config.yaml
n_layer: 10
d_model: 512
n_kv_head: 8
norm_eps: 1e-05
positions: "learned"
beta2: 0.98
seq_len: 1024
steps: 6305
MLP neurons of a small language model. Each row is named by its layer, matrix (up: input weights) and neuron, and shows model dimensions 256-383. Each number is 500 + 25 x the weight over its row's rms, rounded and kept within 0 to 999. Numbers have three digits each.
After each neuron's rows, "fires on" lists the tokens most often at its 100 highest values on Wikipedia text that the model never trained on; "fires after" lists the tokens most often just before its 100 highest values on Wikipedia text that the model never trained on. A number after a token or word is its count.

L2.up830:478487540536512500537506509498481463490497532541471493513555511519484482478558540479488502474503476529494497513485513469520546471539457475487478517491516514504525497495485507489485504500514505479505523528514488519481508532536455464499543532472537544438499507491492476504524512510544471495539518515504527486502484537510488506498517536515539482546494538494526503471512505487505533500498
fires on: " \"" 45, " as" 36, " considered" 5, "ad" 4
fires after: " the" 18, " a" 16, " served" 10, " as" 6

L6.up145:485513509529523531504537508489476511452538526526527511472528529501411532515522474508492519498518494525528454474492503542500515511509522481494489517438478523467551513512503463518529560486496492523528506492489495489478491537501463494543531530528517503499487540526521505487506472483549574527490511521499474475521495477503458483478489535470486473511483542488524501522503505506519511519524
fires on: "19" 65, "18" 16, "17" 5, "15" 4, "20" 4
fires after: " " 66, " (" 17, "–" 9

L2.up1656:558478525543488511486515462502476493482493502517479587500544497550491477495519502489531488449481465429524492540505493501540517510491518467544504496449489487496513512514544509453509507534490470495501498537486551500498520506540488518459406527479546479496476543494506505521500488476529532524485508523527486554542477491454501505510509483534500476507510485513539543513514528498519509531514
fires on: " " 100
fires after: " December" 21, " January" 21, " May" 13, " June" 9, " September" 8, " October" 6

L6.up1985:513545575495506491496472513544488477489514525502517546461498526508439475485470485522493500493487500455521452550515507466538479542508536494513500495465450523483582522544548467480548546492516479507483508473511500467478512489509448524549497482469552516500480515485532513534523508454494487497516520507500474499521473528501438501521516496474495488561469506472499506490506534511536473480518
fires on: "19" 24, "18" 13, " However" 11, "6" 7, "20" 7
fires after: " " 43, "–" 17, "." 14

L2.up828:468522523486522488547506494506485486511492524540465491470526533477488527539564526486465507477494500573481498481457493511498467474525524493488553511477455505543542532513469508512495516507495524511491484471534482505509508537524483474484531494497492495467504500505504527542488492482487485490508459543468477520481518500513504481479466517496515479484533532488530485482523499516548485518524
fires on: " |" 30, "=" 21, " =\n\n" 19, " is" 9, "|" 8, ":" 6
fires after: " " 30, "\n\n" 17, " |\n" 8, ")" 6, " There" 5

L6.up1576:564489462491532514494509491528485512484482506520509491495522555482519478497492498495479516520485485556519518522507497497520493474510500516512517530522508550511463499481549533508470530510450476537493496443470510496490475494540529497547496501516513501514531472441508483534537527460476504479513463485475467558519488542481504493544530514521518439529473482494483531455550517511450473500491
fires on: " |" 42, " " 27, " —" 4
fires after: " |" 55, " " 18, " Cup" 6, " Goals" 4

L2.up401:464510518519566471506509502537478493544477553517505506531536503496522518520535513494493501507502520526487471485478506543533506516490488480517556509508500494478482450438472509483531483471538462490502530508496519465532528473489485494516482478530522519502506530483496493497529518487495516521511477526479475501472481532528483516496482478483491488505544496492501475510547526488504507513453
fires on: "W" 19, "N" 16, "V" 13, "v" 9, "D" 6, " UN" 4
fires after: " (" 29, " \"" 14, "\n" 6, "==\n" 5

L6.up1402:536491500506492472533474522525472482449499524527505547498529518504480483514478528516494547471484523522505510501497477505456501529523522490504501509495489479464498513491542501499509517472487491516495483500509472484485514499527542498509519524541511465479488463496490493512483475490546557522479496520510458469530518509506508468492519509532497467477495450528539506493548515521476473521488
fires on: " " 56, "20" 19, "19" 18
fires after: " " 42, "," 26, " September" 5, " January" 4

L6.up1377:519510481495467479546496553457477485493537478511457552512546485482490472503484494487500499463559552523450509501498496524518522476520488481488471514440518526499536549519439507550516498512507478538473484497490507448470485511511516493493467511486540489493514490455480527467524536525514483435466477500475513485449466553510498471470509517504493494544500477506506532460530473490491514515512
fires on: "0" 37, " g" 11, " Y" 8, " |" 5, "." 4, ";" 4
fires after: " " 37, "0" 11, " a" 5, " |" 4

L2.up2041:468525536526515518507504552478491468469536482487478536494481498479486477534546557508521459508500512510432482507502564490544515513484456475558513494477479501475505524479532514478496524466530475508508500493533511471523557508457498499477504460517496534466498479491478497481504507481493475487498487528496473483457519514498494503448552524461494502509498528481484538513567524477480484484494
fires on: " new" 26, " own" 14, " family" 9, " military" 6
fires after: " the" 33, " a" 25, " his" 12, " The" 10

L6.up825:489470501516467523511492535486484507506504477531531523506561503523473502527545562480496489463523546530495522475486500495537468524503523549534516462542509493485475497523585487452499484505447498478470490493516474448517515506521527483495514449491525495498503503434508497470492527432490506461436482504489489535544534480490478519513556491474489483483511522510545502479561518526482466498495
fires on: " |\n" 18, " |" 18, "|---|---|---|---|\n" 17, "|---|---|---|---|---|\n" 13, "|---|---|---|\n" 6
fires after: " |\n" 41, "." 11, "3" 6, "0" 4

L6.up222:480503490487505490524490549494484493455518496496505520478521473483492533553541479571522457520507481507519486495475504516576570488510528450509496503533497504458484517484566534476490535511480465471472517509502501496522474476469545519466492522507499506489515524498528519519501492506510507536464498532472488518469482486526490473523538505462481480488508527520502525505545527504496489485493
fires on: " |" 47, " " 13, "P" 5
fires after: " |" 23, " " 20, " Candidate" 14, " Party" 13, " the" 5

L2.up2029:493497558504502478518512538478487458474477506530467574534507515500500494502500509487543467434494525512490495479516507528522515477528473459523516483514511508469505514496492484528492486509533500466500510512503520486485474503479465460463522504478506537454498556501520510480505522520520521496521529471510534524554478513498467480504528530564477501530496491505489490454532505492523470485475
fires on: " be" 26, " not" 16, " a" 15, " make" 8, " makes" 6
fires after: " is" 13, " was" 10, " are" 9, " were" 7, " would" 6, " to" 6

L2.up1237:504503480528554517514509493519481486472501543520503492478525528476498515498543532487508476469487468510494513502453506534481503501543506484504482519439471538504538518533483508473557494458473540487507471501544499481482539527502493460472512525512474502508560491521524548517490516527536506489500503513475518478470480478513508487484492514475487446465484511472520504512528486501523482548543
fires on: "=" 47, ":" 37, "-" 10
fires after: "\n\n" 32, "\n" 7, " Website" 7, ")\n\n" 6, " |\n\n" 5, " Location" 4

L2.up650:528447532525543524499532473536477487491522502482501506487507505513453474537492522481519546459455491484506484469536499527494531484476496450519489474448501486453508484486533532493490473496499553493498505482514531440481486542494526507473516570522539483517526556524516482483464481524542540501492518492526495512478496542502473458506511525522506480485539543558510503458506508520540461503510
fires on: " of" 51, " in" 21, "==" 7, "O" 5
fires after: " University" 23, " School" 9, ".\n\n" 9, " College" 7, " degree" 6, " Faculty" 6

L2.up1066:509509507506489472565517536445474492496499490522541515485497498517438519553488538526497501498495506511526525504505507472541504531501538489508480501496465469529504487508550523493535482459479532495533477491486532494471529489488532480476521466458469522494504493473477554465472469489480490501453489526508480520488495543532500512492548520497554488487501548483488561491549513505587500514504
fires on: "–" 60, " the" 8, "st" 7, "-" 4, "m" 4
fires after: "3" 13, "6" 12, "4" 10, "13" 7, " K" 6, "5" 6

L2.up765:487519524530532520479504497490468490483519505529508549514502470511449504515575501515505488460478532464549525473517501474498522498518481490522494508475454519506484524498496490538542522506493493466459463513486501485469519448505521513498462481522488495499503475490527461485491490513520518512493471463495484509549503500495482542481564539486494495520458511515535492524466477491521476489507
fires on: " " 75, " I" 9, " II" 4
fires after: " August" 13, " December" 12, " February" 12, " November" 6, " July" 6, " September" 6

L6.up707:506527500501546541475519495518483484470527521574517502490510544484498472527545512501495517463509504531515507495532501482542499502517513461507479523497541523488532513531575492486526498484498470501510487503483466477515489476504458480524529541505517508510506506510505480480503493484554558528552458514500469492521505523447493490476527510505489499524484506511526528536500513501522479515506
fires on: "19" 26, "20" 18, " |" 12, "18" 12, "==" 9, "-" 4
fires after: " " 55, " Goals" 10, " (" 10, ".\n\n" 6, "\n" 4

L2.up673:527498531525539485502470494519484461495524500527450493515501516496529458576531524491539471464518493487488481465539486474548504460498530507533510526523496480490509528467498521488505490525494511484498456476531485477518491540472499467487490478485519475497500503512494539491495478515547517483505468517492467539518517488514518535477521484487534473485489492524523524516516566488523477546515
fires on: "-" 35, "===" 29, "==" 25, "|" 10
fires after: "\n" 30, ".\n\n" 21, "\n\n" 12, ".\n" 7, " |\n\n" 6

L6.up427:508507492492508473529498541508474495489489499513500473554509496500489514534528468501523538487515534512562481523509509484501511491511470519545528499523512501476455491499512513523514501521518515517467466493501486475526487486492519477525517531493485528496491503479514523500499468489502510480492502487492470529506545490517446500488522530495524390501527521481521506454520493494532478475496
fires on: " " 89, " |" 6
fires after: " |" 89, " " 5

L2.up565:523495511522540512494518490499478486501507516546486484517492492494494446551511527492477540506514477539496486497479497488495496517520518532506501553507502509517510442491516497481495491508513512520507445504498510493512513475491500474450524487496489486481527466498523552510510532514490518493487498550482474593512477508500490560486537486509547459488470470491476510476509531477542467532509
fires on: "|" 29, "===" 25, " |" 16, "-" 10, "==" 6, " the" 6
fires after: " |\n" 28, " |\n\n" 21, "." 8, ".;" 5, ".\n" 5, " to" 5

L2.up346:544472531542490457524507571499498450508481486516442506470487499480461505473484494515496527465495503486521480534460499499520505531503502498491526514505502508494486506498504489469506531485518465510483523550487490503497460529475504473495473499547469525503480466543518502517501501475505523454455475522520473485501505485499505530471509495496530502506475524487516507503490504516506451505478
fires on: "==" 51, "\n\n" 11, " " 9, "|" 8, ".\n\n" 6
fires after: ".\n\n" 40, "|" 9, " |\n\n" 8, ".\n" 6, "\n\n" 5, "." 4

L2.up1808:513486478544503527475453507465473467518500518477520513522555514498476466498477489525478452451488477510512485490490509462551501499497517453497470533470423451504551476509526528481501453495493509453515495527563522499517493535518466478505493491520516515507578506483484492547476482537469513503518484511496472512514535531516479488501494496490493480473476530526484510454536503502504500537502
fires on: " of" 13, "it" 12, "at" 10, "or" 9, "and" 8, "as" 6
fires after: " (" 18, " out" 13, " pl" 7, " In" 6, " g" 5, " \"" 5

L2.up1706:479467518482507559507508507526486483552537469509524471520531552487495458553510493531515488521499508468481496539468497502486532542526467495485506525498565466527516459583508483496540468489453537490508445480570465483483514516468452508464496494548497505511537485516548535507461511515496493487510445485504498518474547504526478458432470517483502464480506472478527518513488538501550493483527
fires on: "|" 43, "===" 15, " |" 10, "et" 6, ":" 6, "=" 6
fires after: " |\n" 32, "\n" 11, " |\n\n" 9, " Total" 9, "\n\n" 6, " Barn" 5

L6.up1135:481515503503530503507525488507471505521524520464519500476488537494447484494537487548480500450464490501528496486486508519550515479490483462570476479467471504518549504521524530541521521506496456514518495495495531439522506445482494492550510506499544511509538491439532517497500497475519498508456512547496498544469519491517488534523522499438516500501463520531447503512543503526513493461522
fires on: "19" 56, "18" 19, "." 9
fires after: " " 53, "–" 24, "." 6, "6" 4

L2.up1467:451543510516530480513517501464476491516479477554505525493549510500483458533553532508491466500487515492468519504501500494514472517495532463472481490465498482484531511498536494485507504479438483462482454509511545496517548508458496506494509470475505505500506519484500568536523490463521523481481500491502517514540486519500485475523542526511508462535521540516515514528529537502528492519476
fires on: "20" 26, "in" 17, "st" 12, "d" 8, "en" 7
fires after: " " 26, " (" 14, " G" 4, "2" 4, "1" 4, " \"" 4

L2.up1276:484467523494504496544493520475486485546486511520508515521493495474514468504512491503480471503525577523479475455475550497557514516507563454520542517490442514486512494503513505524513491479491506482489505491482523445536495508467523552484432487522505514494510510490487527519486485491482557528464443544518475529485506549501495533472553485515487504476495487541485521534548550522512457531464
fires on: "p" 21, "m" 16, "v" 9, "M" 9, "n" 7, "an" 5
fires after: " (" 25, " \"" 11, "==\n" 6, " is" 5, " met" 5, "ag" 4

L6.up670:499506510513518536505519485477477484539509509469514518465529520474460483531511492514513485501498485468516502528462505527526504499535512463512455536444484472483516497498508502480547516482484472436531515507488528481498530516487502458509518522519577512491493521507517482490509513495516471505487470514506501559483442508481460483531501468466513487512496499535473466504512502509487472518533
fires on: "19" 52, "20" 31, " " 14
fires after: " " 74, "–" 9, " to" 4

L2.up1094:491524512496533463473572528469484480464537500483465519493516490479495512507531523487469490524509527497517526524495493476462530517496508480558493531493496488566528526468485499519494544480550527496511509519478496530497476498506493457518525552518443525504491480517536536460526487509542490516435472463508511522484508539481500514472482588515539467533537484476514510516520478514496481531502
fires on: " " 91, "." 4
fires after: " |" 32, "|" 23, " the" 16, " a" 6, " The" 5

L2.up1965:519487492544514494495520500544471495508514512520461501490540489523515512517516510509480524456498520505519494494490499493480508528497501515521563530538512449496488500500540504502538525544502481512480442510490487475495516502518499503534457493547515491517498521498548516530498498502509508495483489551468473524529512520474462478535549519513525431514511519484526523484521514510522510495460
fires on: "19" 58, "20" 28, "18" 4, " " 4
fires after: " " 81, "===" 5, " (" 4

L6.up1499:427476575515511459502485516476488514509502482541502519511547460563520471526502487523512508479492510458490465495502504494536492480494482503541513493469539513494505471494505533505484494495478458451492499493493502492516503545523504492549513533507517535506470482443512526471483484496516485505451476502493473534464488506473524468466513526491519451507490475490525528494546537522533579517496
fires on: " " 59, "19" 6
fires after: " |" 57, " " 27, " +" 9, " −" 5

L6.up1966:468487520477534484501509487522463506464516481508508524489520480493518468519514533515461493453465492507501486520517500502552495514509506485495487547456485509521547461495535483490491530465509477489479500491482552504523488475561494507520492530513534527491522526491495491488491504543532521530492482491510433518502477537498532478505539503495496427505507498505515537493531496526492507523499
fires on: " " 69, "19" 20, "20" 8
fires after: " |" 43, " " 31, "|" 25

L6.up369:470535522494496477515476541512474492466506498487479490517510477483525506506509505525495498542517512525517495495440503503525513506560492525520504491489479506465463530475534498501506477499497474479458485537508488452470447512521521474531531528484506505465470503520488550504530537501507523508471510484523482544517482526531485485500490552523475462519519501511516495489525468538498458520426
fires on: " |" 64, " is" 7, " was" 5
fires after: " " 25, ")" 10, " Party" 8, " |" 5, " football" 4, " Pos" 4

L6.up436:524489467490520480502466513516484505474461495518519463516538483527509434530516494428479507518481538499481499502514504472540498490511504522552529519505507534496493539548514519486490485488495495470493487490494492511563496533507456515564554533476469507492496459432492513504515519460524510462497457485543492501542501528511449494485505525507490468514497511523507509474502532526465523553483
fires on: "," 42, " " 28
fires after: " " 29, " |" 28, "ovan" 4, "1" 4

L2.up398:475535482492506514477489514510482460496501509485506487504501531498536494521518530509510487516468495473545461474493499505514471552505490484513529499511456552534550489534486515478486483474485489490513483548550545454547513492497478502533491528505544474469548525517461519452541546494477488515467461461490482556520514491520521502495496494475461494470509514496485538468500510510494491474510
fires on: " Total" 21, " votes" 11, " Turnout" 10, " Party" 10, " Majority" 9, "mission" 6
fires after: "|" 43, " Total" 12, " was" 9, " •" 6

L2.up1126:522479486552531461466512498481483487493497513528499528479503520525480518520522485516457504470494501502491470505489492512484536506517542516499519523512489465494532504543510472465554556495438457514472500507487497526459490497511495494435500495476497525466483507507514523500497507484534503455490509510479448520537511508528454492454498502486518470506500493495564498500515502536530489498503
fires on: "19" 33, "20" 16, " " 14, ".\n\n" 10, " of" 7, "18" 7
fires after: " " 50, " (" 7

L6.up201:496533506512549515500477512544463470461471527507485512498557492499508474522482538508525516522463497504527496482513508507481442488515496487483495521494485512518521529485496497490534489446515503495489456534521489509504509517535465485504533502470550494512535522517509493504495517480525505499451468481502458507521491535503499498519516525514466463474496508483533497462510484487528480562512
fires on: " |" 57, " " 9, "20" 6
fires after: " " 48, " |" 11, "|" 5, " listing" 4

L2.up1518:483502486520528509499507510508481458477522533496477511498471513470491500498528595498467503470547468512494497505472495489545516484495523490484532529523437476544493490503491511517528534528500470518489472497551499515499477530463472485464515497484500515480498501521517511526495510512533514503476489508560444548501508486511511576458516457483545495505468502481513489516523531493514474538494
fires on: "===" 43, "==" 28, "-" 16
fires after: " |\n\n" 24, "\n\n" 23, ".\n\n" 20, "\n" 16, ")\n\n" 7

L6.up1345:492529496506516531495516507522467475506533513520429503551517547495484501572504533484507508483512467475534521504477499495509500468556502494542488506515497475471506522508550535497509460516528455472503458527534512496543507529511507477526485494528508486495518516501499535488510520486546525485518461487487502484514470468511515483543499536496465484456460543507498489523530505474494448546515
fires on: " " 37, "-" 34, " |" 9, "|" 7, " with" 5
fires after: "\n" 35, ")\n" 17, "|" 11, " " 9, " |\n" 5, "," 5

L6.up1101:500496498514443503493547496470481475510526530507497510535529511473488514498493472495491479452494481509501527457491493541500497494512500531532540480446527486545519444486476506484469494535463519480517465496514512497531543511475507483524520499504480530466507492513492528527563487509484557468472499519535480501460517495493511488472512445500465506478522476481493524525543522517501496514467
fires on: " " 42, " |" 33, "." 16, ";" 8
fires after: " |" 38, "0" 18, "1" 9, "3" 8, ")" 7

L6.up1297:523532481510524464517482541515459475520541488527526461500481502531467471538488450497461514525460518525524497525499494461502469524497464497522545504510514519519462541499533526493505498490514515530507462480531463498543529484463478484542508506474512511481534472530554546507547473505493488491528510514480503562532484511481454498486502555484568457559523483513484493420490529499486458503504
fires on: " " 44, " |\n" 25, " Total" 7, " Length" 5, " Goals" 4
fires after: " |" 67, " " 13

L6.up482:497518553507513465502526506531481501526544475527525497503545489486460492516516524495503520493493513507508511475503509545498539447494534465511514519445475485499534543517503517487509507499495483485560518516496491475490528503497535497558523507504523508509500517490539487496515469485510536506504514543496523519531509520486464526538501505461466495538513565547519494530518497515500471523527
fires on: "20" 71, "19" 4
fires after: " " 59, "–" 12, " (" 7

L2.up357:481517546504481462509483542447488454511484494489515471474514464442490508506525493516504512507512500506515460445495511500478526523487532483513487476466472509509501451486524490471507496466492488496493501491503524486476489464490522505482508489471534549445523478548478504486461504504520507505513493484480498488545525522520471525498547501562452506492487491509508519485500505516482451494469
fires on: " not" 62, " of" 8, " unable" 5, " for" 5
fires after: " did" 19, " was" 10, " age" 8, " are" 7, " were" 6, " do" 5

L2.up1937:493488513519541530510497473512490456480497523485499467493491518487524490508512541465451517464552481455482516503434511536515522491536493501486520527441508467464537499494532523532529504458481516496500476529482486491516494510515491513468521520509513483500532524520497518502497508542516541487505533514519512519507465526502511482451514482470526490494534489498532550496512519494500477539492
fires on: " the" 50, "al" 9, ":" 6, " of" 5, "19" 4
fires after: " in" 15, " to" 14, " by" 9, " through" 8, " Website" 5, "S" 4

L6.up689:535505466552509483513472491517484508485454515501517482478474513539488507501507431509479514497491493452511505540547528491517469482503488505528548472509527550488436460533504498464518521560462526464528503515516514487485459487476506532553492489492513509512499475452484465494508518469486523474512502488524498493496500494470490503518506505522553469545498492501433501441502557524496494527522
fires on: " " 33, " |" 22, "2" 5, " —" 4, "0" 4
fires after: " |" 42, " " 29, " Apps" 5, " –" 4

L6.up1986:502503511463490491542485534502457483480516465511546516548556494534488544483510506511509498536567520488505483482517514477509470491520511516526515505520556508474486493457524526493495497473525483484484527462502485477475516503528517497509541485487548515506521540462553520538493493463531509497513480521516488513520535507485464515469506537549518484527470496471521512474501522454543496534475
fires on: "|---|---|---|---|\n" 17, "|---|---|---|---|---|\n" 13, "|---|---|---|---|---|---|\n" 10, " Ref" 7, " directed" 6
fires after: " |\n" 56, " |" 14, "-" 7, " was" 7

L2.up633:521505534530487498516484510489477480490488521529481504469490497458474503518543574482543535482518466533485430504499510461514545452510499443540495513538520503524460521437501501483473506502516460476475492491522519482471529515481545439510537487455516545520507509473527502497481540468535520507493524536489521492470496504520491489470530518487503504502513496490481477500535512484463463521487
fires on: " \"" 50, "===" 15, "====" 8, " h" 7
fires after: " a" 21, " the" 17, "==\n\n" 7, "\n\n" 5, " to" 4

L6.up891:502494522484474510530521485505469491497535506534463522479463515467511522527508517482521483529522510520493497466521511485538496499513466465532505549499488484545494522486535526527497507506511458516497459500505504523492501499507496483434508514501472528494529504534516501469492513534496523495498502500507461503505496494538512526504514534490482460462459521496499512506545510504493420533509
fires on: "|" 48, "\n" 7
fires after: "\n" 30, " |\n" 24, "|" 12

L2.up1252:555522518524520552530512553522475481468519514519459531509506477491545457515540463555495509481474511458518495486473492507522527491549505500520479501458521479500524514538502483504549545545472452456460452516471500503470510473503455485464478480483506502500471454530520507532488531511555496487487454543509497533511553529478520468466549523491461485539493473522546509537474509517549490537490
fires on: " " 92
fires after: " January" 18, " December" 15, " February" 12, " September" 8

L6.up0:481468489511518472564541515477479439518492533485496515475526526477501492539494506533498552458510510453460486455487515513549494543516478480496500500523512465490517503467489508521496500513519509491520506505547502499534474498512432489481464538537521532484526507486501539519506505517501484482476509518490479503473518515487458489500506476475501476525500531497545559465564474482495482491514
fires on: " the" 46, " his" 18, " at" 15, ":" 10, " of" 4
fires after: " at" 21, " by" 14, " of" 9, " with" 5, " near" 4, " on" 4

L2.up1205:494470559496547481494495471499478473466459514493487513469489513501446494528522523534535481494473526469463468488523508478511553457480499457492494512477501511463484477487479494500478502500516486480458511503524501458489504522492524511491529523498535502524514515548466450487486510538550499518517534504516519526508531491519503505463515557531539497502504500519507500506528535502513456525509
fires on: "===" 66, "==" 34
fires after: ".\n\n" 67, "==\n\n" 9, " ==\n\n" 5, "\n\n" 4

L2.up531:505539511513572488469491520491485463578531504476476539464486521472561479498518517473486523471478504511483510490447487507484508505518511525495574510524454508457514500498542518537516481520471525507514477498503514481527460494530494501501467543462481509482512473533548519487517522468494495481519541480480477528542512529502461496511507523485537493472460483441516510467525477515492463469530
fires on: "|" 69, "." 14, "de" 4, " died" 4
fires after: " |\n" 50, "|---|---|---|---|\n" 6, "\n" 4

L6.up214:541495489457495548468515486541491484468520493488474499473546517527503499518517492465483554503480476496547485530547498476488474477478525520494518520519520559491517474529513538480514528531495503477523497497553504482528506480521450517491512454497557511492506502457455511508477525474457523506497526503455491495526549488456484492518550444509460486493513525493445498480527548465494494506552
fires on: " |" 24, "1" 21, " " 18, "0" 10, "2" 6
fires after: " " 51, " |" 24, "3" 4

L6.up899:454516503506536536515507464496472465517534536514476513449513521498473499525504526506533451511511487478491498509507495481507480507509502463468489502506512494505512501512532468512477484484500443473515531535502524485500453521572519483504523505505532492481522516516514530498509518527486549507488477473497469520492454487516514481529448516461446467472482556519510498504554459493475477512479
fires on: "|" 48, " |" 37, " " 6, " Year" 4
fires after: " " 25, "\n" 16, "|" 11, "==\n\n" 7, " |\n" 6, "===\n\n" 5

L6.up1382:456527484517515489509560522482473484557531525525500517549576492546510537529497525501528502458556486531455501486456512511519516458502517527517530500496510453462492522490519515479512499477480542486509460477499486454501509512461542494478498540462509548473528519489495518509492492487481532465451481491500527517509518487500499456512506461479448500430528478484516510518510487492529504509470
fires on: "." 96
fires after: "1" 16, "5" 8, "8" 8, "0" 7, "7" 7, "9" 7

L6.up1195:484495493485524516493562512490496498488531510503507538529526501473492482469503501511510451489503478516498508500487495524499498562475507484494502483526511497483512498505515477525459521502518441495495488493501536514529491474482518497473516496500509497478510500513524501488508483503486514496431501497498507544457520536556516507506504459478438494480462539522502496524513535518524483484467
fires on: " " 53, " |" 12, " N" 4, " P" 4
fires after: " |" 35, "|" 15, "-" 8

L6.up396:463514509482490518531488499506468500532513497537526489508516484515459511559532467501487509517507516484531471480517501471520540469508484494550512537513506490493493505514508536480529507498512493490495488516484500467534541464472532472542498490499488498491489471496544482512496502517511520472485494529486431515498528494499465464470552486509520418494509531509477548494476537519506457479504
fires on: " " 43, " |" 14, "20" 8, "3" 5
fires after: " |" 40, " " 31, "\n" 4, "." 4

L6.up1136:500501505533538500474511512527460479546504525547487504502531532483506499535523500484499505500479512520494532500484488534503473513530535472545508537460477498492506493484529493482509494477472490491506455497490542502525505486461477473509501506486521495464499507535493498509472474505520527495496504494512443488513463522532474494460528485480453453460513502511470494525485501482515463514517
fires on: "20" 46, "18" 20, "-" 12, "19" 9
fires after: " " 79, "\n" 10

L6.up1777:486507532474535503550495523508495492511477526549499517502518480512532494519470517527498523517493515516492504519553502495482504525474484478498478516494504547493474480470480492572517487471500511475436476513499517445523469505464496502503463521512497543526532531496485507514515527535497483498488480487516517503461504533501498496465523501528503429503478508523448496456551500504507560534530
fires on: " |" 40, " for" 16, " the" 6, "1" 4
fires after: " " 55, " votes" 7, " medal" 4, " |" 4

L2.up799:496484520559493525538491498483468490465487480480497517475475455504446502526506495537544467478479551442507433479519495463537504550530569477480468498478456490523486532486498449503510517509514484486459492552517496464469511471499522544495488460475510510500476514520500517472477486507494515521453508496503502513537540518468512527493574462545490504515497486527491526515504508502501471498494
fires on: " " 73, "20" 5, " railway" 4
fires after: " December" 15, " October" 9, " November" 8, " September" 8, " May" 7, " January" 7

L2.up5:486510480508493548568467511519480475504506533572516499471481514461501491521517506488490493468509457533506497490510500539531507510546527487506479537485526499518476487481472487499511576511468526486474426534474498494486523525531512485511501492480478534504558520494481555523461531542502511532487464501484487523496482504525514539479495523453509472490522497471473504488546489505524490520520
fires on: " the" 81, " |" 9, ":" 8
fires after: " on" 29, " at" 20, " by" 14, " " 9, " of" 8, " with" 6

L2.up2014:521515518538528484495460494462484449547531518517468522505498513501486493527514496512536507455525512491527473500503496459501484487518478487495530516498520478493496512461488516504508485542515500507490459446502487467521495475515503521494496531431515505465503487516515490502494519522519483520515504477510495546545503479477497540484520511479555497535465461471468519465518528479507462538534
fires on: "|" 100
fires after: " |\n" 58, ".\n" 8, "|---|---|---|---|\n" 6, "===\n\n" 5, "|---|---|---|---|---|---|---|\n" 4, "\n" 4

L2.up726:492542488473502511541496495465470478544509483511493500517499474531511531516500537483502499526490494468510525473501490464511509508492509487502520505531465425506506515481524526568503507482471517476510449447475519473541499475487499514495503454440453496507515501532504538507496474520529471480507470547498476527535498511528485493499508545495548480487512529464501503467532519503532498541495
fires on: "–" 70, "-" 14
fires after: "6" 15, "3" 11, "13" 10, "4" 8, "2" 6, "14" 5

L6.up1726:514552514527528504511529528509497485474515525538522527485499561484455508547490524529480514509530487496515460509498527535547537497508535456498492535446498484493525500541545501488540519464514462494499484498478495468516501530488440472523494482543533503507504524487518523493482487488528508511477476558506497528474469513505417495488494512464519500522516516475492525494517503511527528504481
fires on: "20" 57, "19" 33
fires after: " " 83, "–" 4